config = dict(
    n_head=8,
    n_kv_head=8,
    vocab_size=16384,
    activation='swiglu',
    rope_fraction=1.0,
    tie_embeddings=False,
    init='uniform',
    optimizer='adamw',
    weight_decay=0.21,
    grad_clip=0.5,
    final_lr_fraction=0.0,
    batch_tokens=131072,
    train_tokens=567300000,
)
MLP neurons of a small language model. Each row is named by its layer, matrix (gate and up: input weights) and neuron, and shows model dimensions 272-399. Each number is 500 + 50 x the weight over its row's rms, rounded and kept within 0 to 999. Numbers have three digits each. A neuron's up and down rows have the sign that makes its largest values positive.
After each neuron's rows, "fires in" lists the words (lower case) most often at its 100 highest values on Wikipedia text that the model never trained on.

L13.gate316:453548485368428506541506506527528462452467505497435486514541489595464499455467523527447548494534545458438481533513382501420411456465490459523439438449399582522423472421516519446599490456583474501582589473527553589528462566547428478581440433472517506501436474505485523517523569497438519581512511482489444518568556490543507524445532498551525500464615493535525484466542483593491375505405
L13.up316:521433473515441519533561515415519458458505546496602450456496474475487539444466496467428488488473571429502534441557405611460569490483551488415495471525482519490551505486537597421500507451468472561554433583539513571408443501491534458456540603536490551582467442522492429515547482481464509446608570514570527559605463510489491445471470582529495508400482467438488473517374510363451491446481
fires in: "in", "of", "for"

L4.gate88:527463566524474598503529568541489489495546527569491494522466431411431545442530513466531424519508452497478429594488465479516531498456539419544512519529479431539466517530461457463586430475565562443568480469451539521508488469393484467491525493444476550501544532412576432494443448451525419543497471522467501518530427398549480540441544482450509406514454521574506527392452478542546480499488
L4.up88:462457522553558522537564569505533537474496607497458570435553418595548480534459609486494535467560409557422519570475525537496483517538567470443494514395536533500465442414471481565548617523479537493494498496421419525482506474504477532549569476524430542558470451491458527528536425569500501350521505482472396509576528482490546501379495427478478555469477443558573518524558393568490504548528
fires in: "of", "make", "made", "making", "on", "by"

L4.gate21:574414532419511575455427476516566515527616535412477456445478527499498499433543523428484502525502484420434442464508428429418523461445491501547543524508581397506559451455540508557529409451583526499533490446522550564503570584569537456561345541395507510533447464483499487573420522528543466468532505482558438499487506420543542616460555486530511559513452429632441560470474350576484384484492
L4.up21:521482567530458453547555482441503512569454488488441524474558493504520491502531538507447442569590422483482427485517462528478552445493540479423589389473498405504522582484502514437523549529545510581480464533508558485508519512482499490492403467491546554577416493468426440421470520464449518462496503517501515480512520516525462449493453538407537483443420566503453475566514533445516448480599
fires in: "of", "following", "for", "ended", "on"

L6.gate1097:573547438419468456621552483524532499539410429562524590527537517573419508553572433467532520469512472496427475485526569470357543496509539497505518469524425427469485454535443476468455466415519475481502458491525474495494656473456481437523434533464533453490575535475582520499519544508509520456554540509486482461519472477460440503514517470554561509481494536579525501428518507460553503455358
L6.up1097:482454534410600478580421537495566523569516444534459531432496523613521564573530471520465483451553489430542471396428432471533506554438526567491532423613461591490523510499519445528477517480466496535524554493590551453538534559509561495475485579379440549565647497410461449456515511473498572537546441520495525484519463564427504461487564429487581470577501608506492541531462488490571504504439
fires in: "of", "with", "that", "to", "ancestry"

L9.gate907:447489409529527473503513572498501501501525514491553477447453544478392568430427515439451495528510400458562513417466527553491408525402492525538527554480449577520521456573454464415517502471611445456506539518452494495485481455500397481513548540466563554496585548446503466569541517467498486449435493478538543534505518521536420543510464534451570592463487500556528542477541464530484469574506
L9.up907:524468394461467494487517516485494439533387504533489481413445575432537483396456517481508492461493505488560662494515491483526475614409426505541419544500534590465471543457559430423481507518490489464533539525504486595396568434473505534530475463490452525560575500506438522485602543596492563411539511566480496454468536518492497478439515457513444498470494507495462540510534495468490499531505
fires in: "the", "a", "s", "main", "an", "primary"

L6.gate1222:555522510453428495519490527472473372486429493438537513614416484472510470572500469575500474520579459625442506543424418418507607528563504516536597495466484522542512479543516466419456531418434522520469446555485597501519477496564517547521504546579503545445533523456550474553435481520598504473502551487395463413573618461513526479522532518454565528516587493466569555504507463586482505474425
L6.up1222:436470508482477525444509474371547472514439515486513548507503500477522469486445445537614556491578481474428475482477600463520505465475452534465519525532537520474465396462539504495420517524397485552558512462573489504524523397486535476432535457505483455450518495585565530447493438453610408541595516516517537468481579543499530571548423473478463502554654506399484525560482531484549453442454
fires in: "also", "usually", "is", "to", "originally"

L6.gate480:512461476615541539536504531529625490493446529451391520429511523489586423511451472535492417529543558459521582436438627529440587516426501484504509549523529488513525417411479580419511456459589477461447509600484531474469549546473544433517467574495595504537472496521596462590438491451486477544530423499484506532479484531505510658519541512524606585488480456513519485462481513488500480470427
L6.up480:519478509517534436560557569458520474511466468437421612487467478528476483461358402397457573513517488469506470604477513587474456431556579401492555467511453489591545498582523593477468549579504536496543557502394595439600504557527544520419642554460528444478503517483519556488478458486586451498489462498476460412482477488437450579453572429482531559492570507449463495560649424462542574518474
fires in: "of", "for"

L4.gate513:467488495448497485430499615519488544482504433478481486552484470574458496451504419484338468476471490477558560515511478480409473493460511510516473557518480552531505452608428463482511548466433530482533454414511492564485475535422532494620450556499557546527539496479619468478519551414520495444551462528473468470523466495506545572592536472489496530469550422578509482517429390477484553471503
L4.up513:526531510484447485492486482571484472483531505460442607447596491475564520543525580509531446493516504485383432445469484525516512590474558414479416544468497503489439532490406503438572399408535467483485448501440596526587461542556488511393544480501487483501522463397469523527460501530457575394498444479440559431510553522497525575423521523549610524555528538551469377509392503493434583533527
fires in: "of", "by", "on", "with", "multiplayer"

L4.gate204:562506500552501522537570460437605493476435582546488532401507569458463491428497430576566473507550491486403566481565449543484492527371562428588555509411430482450481449522421515473517492456474518486522476499621582513599381494472477483584504510477460458374435398471515534518499528424536548393534519597542470451549448485543436588477449524493515448478512480521505372513520426437472533554464
L4.up204:569520511442516449482410492419469416509468457554450526422544488590479500523463572443522506564458429466490440525491524482535543503462462525589448500418523542584465513439445527539561554516540527526542522508449497584591487501495509562503542510491570447558547541431502481522479582450528438476500460544506566500517514487453472517449549529458613521520599619581481536497623481470565551558527
fires in: "has", "she", "he", "his", "of", "with"

L9.gate608:347541511517455492466485510450548434478456418563566534561525494556545534471481488504425406406458476409592527541459529456514497505493534515518528492418460452435504499488505510489489434522522515483478564568503524520492570515517450536626509523530573470439480607559607536433441526457481537435484536459497448554558506509443537584529540419438522574418485424487614489486577426499513456633486
L9.up608:509396566425490443482468595348527541468528481484501323469418408442415465568483457552554502552541485498508459449467506447575551509498460594511513537484590497547533449434486578439573414452441536472450506409471464511510564530457497446481557540563487465558534493426442433462510498472401431523453485531498429529457500554505520487533488468538439507550447514481498615527590480480496476495492
fires in: "that", "years", "what", "which", "same"

L6.gate366:593570498486517499427587510520513519488526478453585385519494545602497457625437413559568393520508483494628550526439437556525538489555474526516518478589440524538495517566499512432515553514523560508446540510505529470509548450453501530583482552624490513536515592499500506459499525539491538592477473507518527627499558552507471436491428464583542354490529571587572554475495400498449491518524
L6.up366:492489529504450463506461525534558635539459428622521527433612589575496468451539445475507454380500536414578455447523486556426474428503450450499437469466498448508467534516532407560527448532527541477554486497494518484461479464441541504483462458527487464534422447574447457514546500533556486443439454555498581432480476489555522508565525576475472437528416525529470470565457524418543612518482
fires in: "to", "on", "in", "against"

L9.gate761:520500462379437427511421501500431522467536598498469532497492592516521513505446578396458461513470445496552459553512551490499504491484586488491584510442445548554518580546546505476537494460552387584478540466435483513529473438560473527452507498449492572415516459360537487527491469437519512434502508516495488473427507494542415514468497518508505408472586463482567489510517542475436490440473
L9.up761:451578409461422525450507557485403475471516507544582548458520501503538369472590631508529490594500547388462569559498562564448607532437503535448424558523525468425565482449525517575386439424488496542469505506379508532554535476527474452486482445498549463466420466524445498471486531572494416528583515441574474495531511451554409574463498512481526468481521499572483496431486480399527558506498
fires in: "of", "year", "1970s", "1960s"

L13.gate1207:480444495494518466582524607501495495506524531547385577464510481524418470514449483491443537511411551497425470483450503488478463518441524552479513446439605565483469399499497527516500559484525439519496519477564531513460501464548537442535509450517583568591427509505403521504541427610505610478488419504519538523501506479523511479454484459504485587499415513479581498521522523524487533521470
L13.up1207:490499458472556463425438440493465470491460585487531551604470458471359562482437537511540362430404539575514516459541444584476464505478494526455476581516510497451524473487542455447422506365588567514448434543492487403598463566548515497498437466598512469547533577550395472552531553455424553401414517431445469464557514482484488539567596469510508630500495446504552489523483480546439507492460
fires in: "to", "helped", "length", "can"

L13.gate1065:421509436438451564425559561451562422509439392507550453538508524578467493539496497493545530517521495470476494541476533438479548520478475576497531459519439426564514460512553540423468446416513452556616507496590558565472502520477484584602540576502542489487535456520550488486471553457576442587470505513533542470459458513460463588553517498499426426409534492524458420506647542493478452579553
L13.up1065:447428476500536521501467543460488504564509450519507470555434464509390505511431524486576470450507479592516502497472547573521539506502433597462439540454488550499527512489483476445499537529513572485462482546574448462512417487496497534389446533477473450495503479473450554558505567409516531573545460529488460539489528469476439490524458479583502500648533541543491532503514507470451595448568
fires in: "the", "it", "is", "be", "gk"

L6.gate1154:477493535555451527463440377499526520492420508386535482368547480519490564504558519495480456473382453453540465512464592527517554556534548458496400474471480443423557498537554549497534509442477426482577592485452571532443552504480558452516557529516456508455451522569559581571454469446433499503563548454514461489515549499443498550451505450493514542532516441514477528463536446404539553470432
L6.up1154:521489532589500549534472352525408528568457579521421495470525508615542492516429393470517448507462444466437379524510501501440488483425484499498560438433437429587578442518393566506588477482521488450504510423495571507445576494495486481426479528546555448515538565408541503478436425553455507463478436520500575554551520583460498499485504514543558460497513478461486472521471558462519502472541
fires in: "of", "event"

L4.gate20:547433486564501435554625453434537505511493450456540510443528459479447518600510555548485464564565573520527531552520539526443511477449613494503491568546460441491586468582393505430476484434421483503454452528400490511522464520494489418488515449538577605445554511424531455467499511501524556456559483435486461521508591470499515483517511477464589477497559445521503534399558460539567452439495
L4.up20:538493585466457447475484521463556577510406492469383552512499576577432537512512469485489485494561464609425562551501444566612494530438450487355462465488535506520557486602398487477471512459404530500504420572395538447574515527522467507442470465552455466489479431559425514510497538551459427491446549433513483460478468444407410481483541528500526544501518510534471456529439426400511537517529
fires in: "with", "of", "followed", "coelinae"

L10.gate226:515566539483529516435507419548597457499471414494616469517474505488484496504434486509521362484471497538466528526487509602515478499535494481515467544460472491452509489472504567459468607449536566532548487566394496507484598458424484479460544476452634526421428554473646491517490571464495548446513567511438468576465544567542381581504529448635586430393540499491586520506514448494482431543462
L10.up226:555530476475555475491603435483492562529632530478520485500529491496470588545471390374508423517499509436476454425533403496493568539450580480507525553488535513573506525537400489574460524462486509541400507495432490413503611481504467530441466489489541499520468441494534450530535564494483548497538552551478480557542477456529485468563422442520523412386543564437607553471528551553450478450568
fires in: "in", "of", "by", "for", "to", "on"

L6.gate694:458406517547542493425478480504497520514478384486445469471436589430566493537545550495452550388584485509499508462542540510461447559422467451519528553494502503558496450422560497346433507384566505503545452461564636524551524452487506502540548487510490470561483479504421491518428587582485552420555495523455488430541484558601570575479456548452542525467491454436514539480479441551541544486481
L6.up694:468501525471496472567438569480397449530467565519469631458522493474541531553519434485450584556483566543478548528472553511560445405525554448559547473554428457436475530453418521498497520467494636457504510478488517450519526452470569498466438473512453464527517500494462466515494442580453511447486574534420453451427417560512537501557608496382464496542526529513571535492568529501549451461542
fires in: "of", "by", "car", "that"

L9.gate706:473535516475448517497319521583498461408560551411542523517526504527537485513401447516505421502530592541560498451519530527435530456484534479538520475411489485627489432474542515469422492481490549578467519515459546496513436445442457503524475519435463498502426550461583482613520526531515532476489499403511564444438471501429501474516541468405506597540578490517565544549544477585511563483504
L9.up706:521485540611506504446472516538505498489568438480538408521509505517516446541544508507567454438404589477494451515517431526597596440585429450495498518449429550510549501502547524535523584474535501509495583447529443418521540454524543481501519528458566326382549566535480488566363492603546615525507442500508542475475434491495572473462544493612469495533425454481562591504577519569518530434498
fires in: "to", "on", "for", "s", "at", "in"

L13.gate715:524474484428488559521464498455509493453564469516524467468368495515472535423480529565538395474512495463541409530462496528477486450558592496553507504496535523489447589565487488462562540516481539491508569439443490604454485521522451518543552650548504572567476475416597391576435530488492532520467404446442424561500474564456464476529633541546613484472587578519497553493555428452537573457548
L13.up715:394588531528542527424402526429568547508543511440563479471392543479512466400483564498595470489495463439460498583586568448435444517538600497413526463546502482480545498583509495506451482509467562521539426500662548417524568476576589488504534510505532558429524526540522500438495560584459530557477456591569461506465385540479564585495439450586576509599523498480461455551549456507538494559538
fires in: "is", "a", "s"

L6.gate903:554491485527477500387408591432524559449458477541590512525547530428531525517475530542576434532600510445426520417493524634471511579518507477506463472372442448492501533571494451509601465493512455561464605502514546483507420556552456594501585553486520450516498493510498635553568525498495526506476452537464535519476561612489542471560529503482589399522369496532591549425530449454468445545556
L6.up903:470404587453465400592507465376513543464419441457511405493557528536513533592456569574536438501513553480510448445541442591509489460470477541537503456405403482462512491516486512418527530391483488430484475437458486505469523423516600500550485420549491497490469549549439438491467503479491471526521557556500529503427609555476437530535508479601570451514526585527443516469519545386562569514500
fires in: "not", "against", "position", "3", "2"

L6.gate436:441582461531391485583505580500506499488485469492557532470433429458518501507533523459511520491432478455520497507514470575445515433528476484510554557458411440565530443588453438519484446549480453426479525482487431511525480500492561429461563527515540486471510570525527438499514530465462447553500666510617487470488477492500539511499484462471478398492563459542478471479498556433549469459478
L6.up436:586484507520503443511479550492482561514513555557497496469484556565467494566447544481452493469481396455535519470476523452572497481477599539530606462389393546476540474546553424549626546551484564528561430500487484380431524444521521554551493481518387504530527533518486494529461486473522384568398504441489526483516479437495570540583443408521584552546536487549397431599468581480577436498474
fires in: "of", "sold", "by", "100", "hold", "to"

L4.gate681:545450412533515463529521518493550506489412481529469364472590516471428445419509463409439464594517472575546502416589469460578494464474442513526564504509427446439424565520484480573444429344541528552456511478553472497491496524382501439473498529409509530460426442522651548537432546486459541534494481462517577545410521583489511527418523518511461514586494466580511542458515499442572503496455
L4.up681:548491555436478475532548499573487516513487431447512488572487453501592413517465554449480474487556499533567537429535576563499499424510454533471511518483456391493413440397455481531413476491492456501509619462481562569503466538480536521442425614445467482545509452447568488556527464503472627482475450559408506486455504616409484466441514564514497560498528565582521518542531430506485562563490
fires in: "of", "on", "to", "about", "with", "for"

L4.gate588:544481412462557481516481560441487518516607419482479551453475471495512511569627607510499461475487483457461484434552526429484591511460574508531405419508492556481525566468418513479512479429501462524498520408482527479542589411527508541468513437514421518500514554481433435543553520502551483376473482559514555518435457433487538496425538477489521639473562466484542471531490535546529551510501
L4.up588:503537444455501467491544557460588489481447477536580534430436493578473510520430493500422500527507485439507476426479552499520538590512511479556448517514508517464515496513431524460465576513508485545481507549532533443504516510482510550431491511512471656482521510494464531465513464405487518552482581431483433545580447448459514588569457525579631466410632629505512472501394489475478457476578
fires in: "of", "to", "three", "two", "four"

L4.gate640:510572497505475593418504503501533535489461525508533511553444490432572555561481475519493532492458539414529499461427576452500512464537452530498510483586425593485508495513402479529499628577454464476469513505542466502464441368505546550471582566559544536588488506510510375511515527548494476580477594442532485551458542473451424361551516460620592422512446562489490492465579503504531563531498
L4.up640:482505534538470477454458514442568451520520489464573469428519465449430487537466540543488508453544542461572499462520466502526465561471578484481483451419497558517533535435526530488515381445522578525558403482509513418444479464436573493421504479474484515498567553519459477538434521472519496574502434478495495413542514445496472440540496528475544377462482404458527447583458564530500434461436
fires in: "to", "as"

L9.gate1139:549483557442459498463504548447522508593560422515469532546417507520498503577464481481500485438595470522495526454410593486592499489591594596563516421502431549449541473634435553488528549528488460519528482561568581559553478447545545479462491509485512523448522486418477495516503408476582522440466590462468466481489533468485450451567595473572547480435631458553528496532517385475410480496479
L9.up1139:552624512534539492549499575393460529601561535494555464498380570494447480496465541499470499455573559613518467508434494502546523440510485524513540542473532516458508450502567512496505462481449532540528446596454571420504517543461683465465449437477444527446474485553532583458459512557559563478476553597519538501422441513461520451483535494498512488575498495539540458544553552494347558507481
fires in: "to", "is", "often", "are", "being", "be"

L9.gate868:373489526482536545438505532564498514520422490479582523514554523532449458467495541463515441530539505444494518385491524435427487480522595499533533523438478513516546554558527528498636466463564471495587435457508500628505420508581518476532538458545410424543521564473551514602493516509505509469477501601482484529545481460509490562555550445442485593490531438582495476581572478571408471530517
L9.up868:429450509569517555425604464470484504487385509480503558488538488425576466399401515502519637471538537376424430525557514450482472560475553456512505499448374467457483498535419552513577556516553460519519475497525587490445549495497434486407489520568517481561536527425485457504538576451415396535530484517640533566526484512462416553490547441526495464520543497489580536502385405522561462530474
fires in: "he", "in", "who", "recorded", "of", "wrote"

L4.gate1105:469556468569489499554445571490432521527463508467494467516502491570486462474551423525455532571490550435321501462550552441499454520465537476478475449455448441449488459490510537485562466412416466442464489483438527466402457464531433462439533429463466516493391503447561540579494516434550486545584473484412486446556443560578563639425465476457488487485496401436485486470519473504497597454510
L4.up1105:548434579463463420471406421455512520503451417477534494510486516546425449384499519539502401419508454452526405444464553466449488498516481467477497422453388430461530481491490539554508519456556574473464563539569516578427481530504431517480533603516503550530491432581550481521466537504512471479439425469531576564380558547488569467530564564452609437471622568507426427499493498524604466514540
fires in: "following", "of", "joined", "5", "at", "until"

L13.gate771:477563531552463538521503513569494474488487371540462459572418542569498617547493480491475477424417549405466527483404512498438557443549514471465440478514514496685562467484499520522556515551466511460454403506518491601429531507553429532491456534494467421604590497446550540528444605478520436458489654426530438466411528503532443508552666493526587484494557544562479535501556540475422460522474
L13.up771:518586476511450494432411505505467497432485540496409637473501393462451446430539569445462507496487529484557407510421554503497468449494520653384440487524488472465475525466565471459458410517509434519572431440516602554456498552427490569504454469543439465440484465572482523508526595543477471515508520488540492444487438522567448485547486512587456466486542387611535433460531486563565493482565
fires in: "the", "as", "and"

L10.gate319:571477487469554545443474509514444505517481465489511499460457507506532607416443563479446435431498471509499505487410444581573542515537521471485505475451418501435578503538572471486537630377489448462483524494600530537454498516600558507470496466534532496556539529512533525505576522570594532462511534517536506443519480440443561484577409538464547530478469552509529508486439388542480425504530
L10.up319:468523507483531538488507573487503469458449460510468428597510552566505437512508500488597473448542457511572506487600491448460569515442477411533447522611565553553491541421474466480525473485548626571510526508493532531549472514435489470524561483396462487545488550548489570572536569412506576446457427431519470504572390484476534545497537517578557490454467474546514558498536497500492506468421
fires in: "that", "and", "which", "to", "would", "can"

L4.gate488:474601480522496491551526518570478516538524482577512497532466549507526516583414452466544556425496505550507419428537487581554455417447502494533444586546467516475492494515436457507502563542492454435474494591572457573568482506492513552438572612609502526586498488574482465540605519536560521584469532468563460523479493477428514427471543491527412420554523580479585477521467418467474495473497
L4.up488:483505490492493533480526543485586470631533470532438522417441508508410503502542553479526446370532551521568419544555409606514483645488475466489485477481485506405502462532450527469467504506437559428482504488465526457481544543470589483441499499437503537524595507578431499521525531591583527514509625488490632484513555512497514539527477444545465393509529475481490473557516459479487448529508
fires in: "to"

L4.gate260:545558558592569447482527504548460511521363499560505488491456550498398476473488515476415398485472480473579525446467556493501500425498625510546502474342468434571490516393458485409483374427543606576523541444406466541497570487536524424489438419423474535444513461492517457483492494508500456411414587467485477526486509444517471522531562551504572480438515507580449470481466411506492479512513
L4.up260:442526496500528517472478526469518514494517548574429547493480491496503455530391463541471475599472460530567459581547476464565472516542520449518526528493484471527533500537456578530440503432428429501499437448539400456493499409482469385500434535540486516473392538387506416501494446449483423531449476488555433551467472444571539476539588474404533395492469430622515572586439503507477441508488
fires in: "of"

L4.gate1337:388428462502462480587488461466496554490398513541510403466483524461551509556397486432524463498510465481454469442537539470483509471488440405428491491497463448421586521549520438434476429485573531499575527449454574526451463555480520432571515501456492480493373483381574459572551513524456495457566571516516562450447494491495527570555543667448500500521505441498463555515510488469519474575498
L4.up1337:510482509460432517507448528510519582536504514491385471573537520518487456392502565466551490583538386448493390614453493451490523558529434572542470547467542392493390554488556569550530455473471441536514511538483574476498604541488512495537521515574496495434435575612567470526523443455466460362446400520491565514441557548505591542425546552494550461484482604509557595366479450556484488495512
fires in: "to", "of", "with", "from", "in"

L10.gate1050:470543513566547406486440540443473558495537532564535510492496484480545496454445500518420481531469417423528484530443476410489502472483452573599495466399531495376455503497568593616610493476553538472458476567480603428508502450556516495462434536511442570439536496492559487458419535491419427482554619486521424531546538521551418459546478527461530579526486572601565472491469431517478516540416
L10.up1050:509577453415452523525501478522582453456521549512486545458488510455513517532420517467458493425550461520514441515456545555509499608511427534511556480412419578563560519532428431501476504472472406488501500490505439509511497480442486455539399552443610583499469589607564450590568552528469516472435551418556512402501446500488454548536427437519510376473508452427432487406472535529576550532386
fires in: "of", "by", "with", "against", "to", "from"

L13.gate497:453487522520548527423519401487539514469472533570539554468544501443530593460491402499431495503436347387580448473448498612460491551528422505498510496551476516516484517495474546529511558513528522490519553456549416567460528483438459470514449525520488525505470467477504481603584498563528529519498483455423490510494451532433365506533555482598576566451589592569513518569501564498516559483593
L13.up497:516429481532502479523509456553419516504540497542476537387533515469441477465527519504562493451543449436506565471407513494436560462579475510459506507490515554422552547445508471502478567540524557514643601455464503561489451598467410531530504485485482531538555492493468481571579590486534485462537523561487591576525499528468548485424493501478527464435467503480499471491520517466520552479618
fires in: "the", "his", "its", "s", "and"

L13.gate796:587457435483503448524537489546526502521509532554509508479508608547525579504414427629468447465516489391491506470507497532435407396437504464569490471512528443569517446423419436485507489427562536520609545405507591618447501453537433439515551556565528492489432451459482487491578538471509483440485562452421445541506455570407484454470532585516507553437506467520564475504540559428478441502537
L13.up796:484555448476527413605487463594461495520511522496560538510471498454486487476461460462508537417454526471588487463507533506421510494457482444487532528454575481522546549454545493402523520507521446418474460561534537564459444498532389393511482616464594509560440595517501460508558473523527459544385543478520478511605506549485575487459565501519559521443482332594538496467464535488503531419497
fires in: "the"

L6.gate982:453549417535415514587500512535463433522478574503512589578538441441612406503502465417482558461533505576541556461551599500476533474447443472463512509488502437583506450508547572470563452458640461447506424504540567593389507500572482476585596517564490387549558455466534542555488552441478518463528425436529582542487457503458482508483462451509565457472463484412526430500492468543575435513467
L6.up982:415556519472510545485488467451519472533499588442494518437463493456537492480434516472491486436512485486464507514524469536543545529540538381513612550626427543515496466471465555473529483527513421383459505513513538443388507493547506388553493459601439519494483539486500537487451545447504528489556639437429454441506588561490467570426518615481484453442459480431515427532468455469524394465529
fires in: "of", "1", "present", "0", "9"

L4.gate37:436467438474485477566427582567494482517489521479559524592513517536508446555481529583560440462507477471482559494498424517364426562453433481520558438514446498454542545530566490441423570582480447534496543528519478474541400527505481462532538490460454580507439520457458470431513526424473472468592479457548445451588432550524545483481517485385502569476489600551541477618486479550496487545470
L4.up37:546510465524606494470475451551506540507536496468434528489532566513494475336604485458463526474520477497409444410566431522430551465502492546581448528559478511472472459443455516464593525438503494497507479431658427562571586472518462512419519623472472464557560540481456506599544530571521527536509454572532526328496438524537489520442505517557457567585504430540434527536442567509524468470453
fires in: "to", "since", "from"

L10.gate356:467525523475382567470530419536488558496513474452451530425535533459558512388593467461415462487550399451490476583517446525447527470523454406520482491458512469503451500476514477453446460422536551525506490543434538393424545546487553439468549551429473482554428451543556470510491586541478630391567501560514503563456461523487497503420532576506510455551524521488531473500401535568443461444507
L10.up356:491435526477521535530386517423436465490509537456525538554429535466481439495425461520558494494450552477501496453547524480648460431508491491480402547514540516551532497464490578490471558489559459559467560541399567467466461452524475366495432583512599564444410586453486336524535610474506558475471509507532422572502553395487544535502529430552534444509431542451514429492473492522459616545536
fires in: "of", "in", "began", "started", "early"

L6.gate147:409482582500533488429515536437456522470427525497472515397516527505441533492424452534420432481588550475513592470495501591472457434479545420534546462613398547413508521432436489507535390503482509478561570576393534527568482536502591516477542479456611411397502483482589433459490467449478538497510451491555428418523518584507514427488506521533493441532546525482578460375481450475487526504524
L6.up147:533625487402580472469484439459582492470490512484479495528574527442452473446443460579592519550483470402477482580549531527503463499499480496501458502444406511474535539518487535585575503543572509496513460460552587421530461528514550506559432501555476581518522492478446489519553482553477419557495585490631492449529516531501512482613530508580556376479394432484506458520506562454441452524451
fires in: "of", "sc", "1", "n"

L4.gate1275:492522478414509559465490424496501597541359429513393454522580581544475474435450462466408355545544410493553609471542479540544474531476501516506517500440457592437476478447478532472489440515554608504597525537451566470498509552527549564409500491417430509442408528477557424568467482455564488446533476523571522464550569512395476496549446552531497473527511482556535456479513483551514487568476
L4.up1275:543495526473557415491481525453480439559506566505331468526547488476504517460494483532485410433496477500539413540454490507561479462448531457368555438411494519476550438521506497499427478458494473554593501496461490425524530481557418438427486522501529378482525548526493542588486449533579446492480510593493501478508438432515491484438527480465452477537372523472517581517477547612480514545441
fires in: "of", "for", "with"

L4.gate95:506542520503508576389389542483521631520539491504548594489571567532384544494513483502507418457490471429507484474443457503408469485524529490588564472494496464569502529499424489582568513636536501474627551501567537526432544436494524565624465592530482489547418430471566508466431519406517555434658484503535574469461447485475473550501571483470564496469462483554483419552580509447467502519488
L4.up95:492499487509420514485484413500463540505501546470447580508483432505500499514496497402529399460512458443449454488542431493566567438540482520521466534466494546428567534604474556527584472432535517468507534460533575489532479535484506503453520453480452544534455556463467478542500516449427537376515607451508429484509536504521498484490504571554505491396520464445469508475483494477500436500582
fires in: "to", "during", "of", "with", "throughout"

L4.gate467:467477459574473585452460544500460550484522443494468514478514480516534483525513576532564395536478457456487496428587534550504529502547468501604473478462526506565429464481517527478594453529504463477469478504543598524543553522501472591432528515513437621484471451455463456434491495501452495513523489477592533461596536543501518484465556576422470545475540552607457483549483438536584489475514
L4.up467:491463504483557533512522531601415517486532452553414493526427490468522504467479557643463515537557528595540445492502416440639466523421483482543498471485488458453454474518462560568501535486583500489572487455470405554530487481516541434483457608515499531452445557555561509524539540479517436587465474522554538484572588468455449498503526389524547582568581513528529571554527466576491512529507
fires in: "to", "from", "until", "envoy"

L4.gate507:496477445591526473536451436458550477493513470475495480534486495447560499479424485517549414427516565519417442478433579587503538568580527497542380468489446495573450497486475541448460492464552445476449466465463597458512618515542494557560570466587555533492532491578552562530582521609482526447468467471478481502523447486468459520460457563616514588488458614406621490481546435544544487515489
L4.up507:505511540480631373418495450458516526463511547515644517502405514535453513513545433526521466511473528514466492444446482554537537459538491448478466572448571450444480391500475473466496555448504473529428501441414428510520559453519508536471499554492501603489512462496463535540533580486413520494506501360478441603630499375542473556502569540606478471501554447442480622506590454452475526447498
fires in: "to", "help", "helped", "by", "helping"

L10.gate351:520573493521518505523439456502498626455504482466607600430445561475489530497523510601495501484539514549607525429446542465535533440518592419481507576487484449505514503551489558452498468597450482505390509546566569592522554555487426464525442573524554585460523485508505495454496500532409543553488449510501412537480547504511556447454503529507500511478550478471564443537535506556495552547492
L10.up351:464478508457608524499416518533493488537522430479465438485558521515483488493393520539511488531474466380474479502441544436534513543509433503563480394565500521503488520536531584553498550518436574433554503478476467514452511477489536450534555508563556519541534596447430502473504485519496405477574538504547424394542519525547500529466497431602396562527423551546544637587489587576504445489471
fires in: "where", "until", "which", "that", "whom"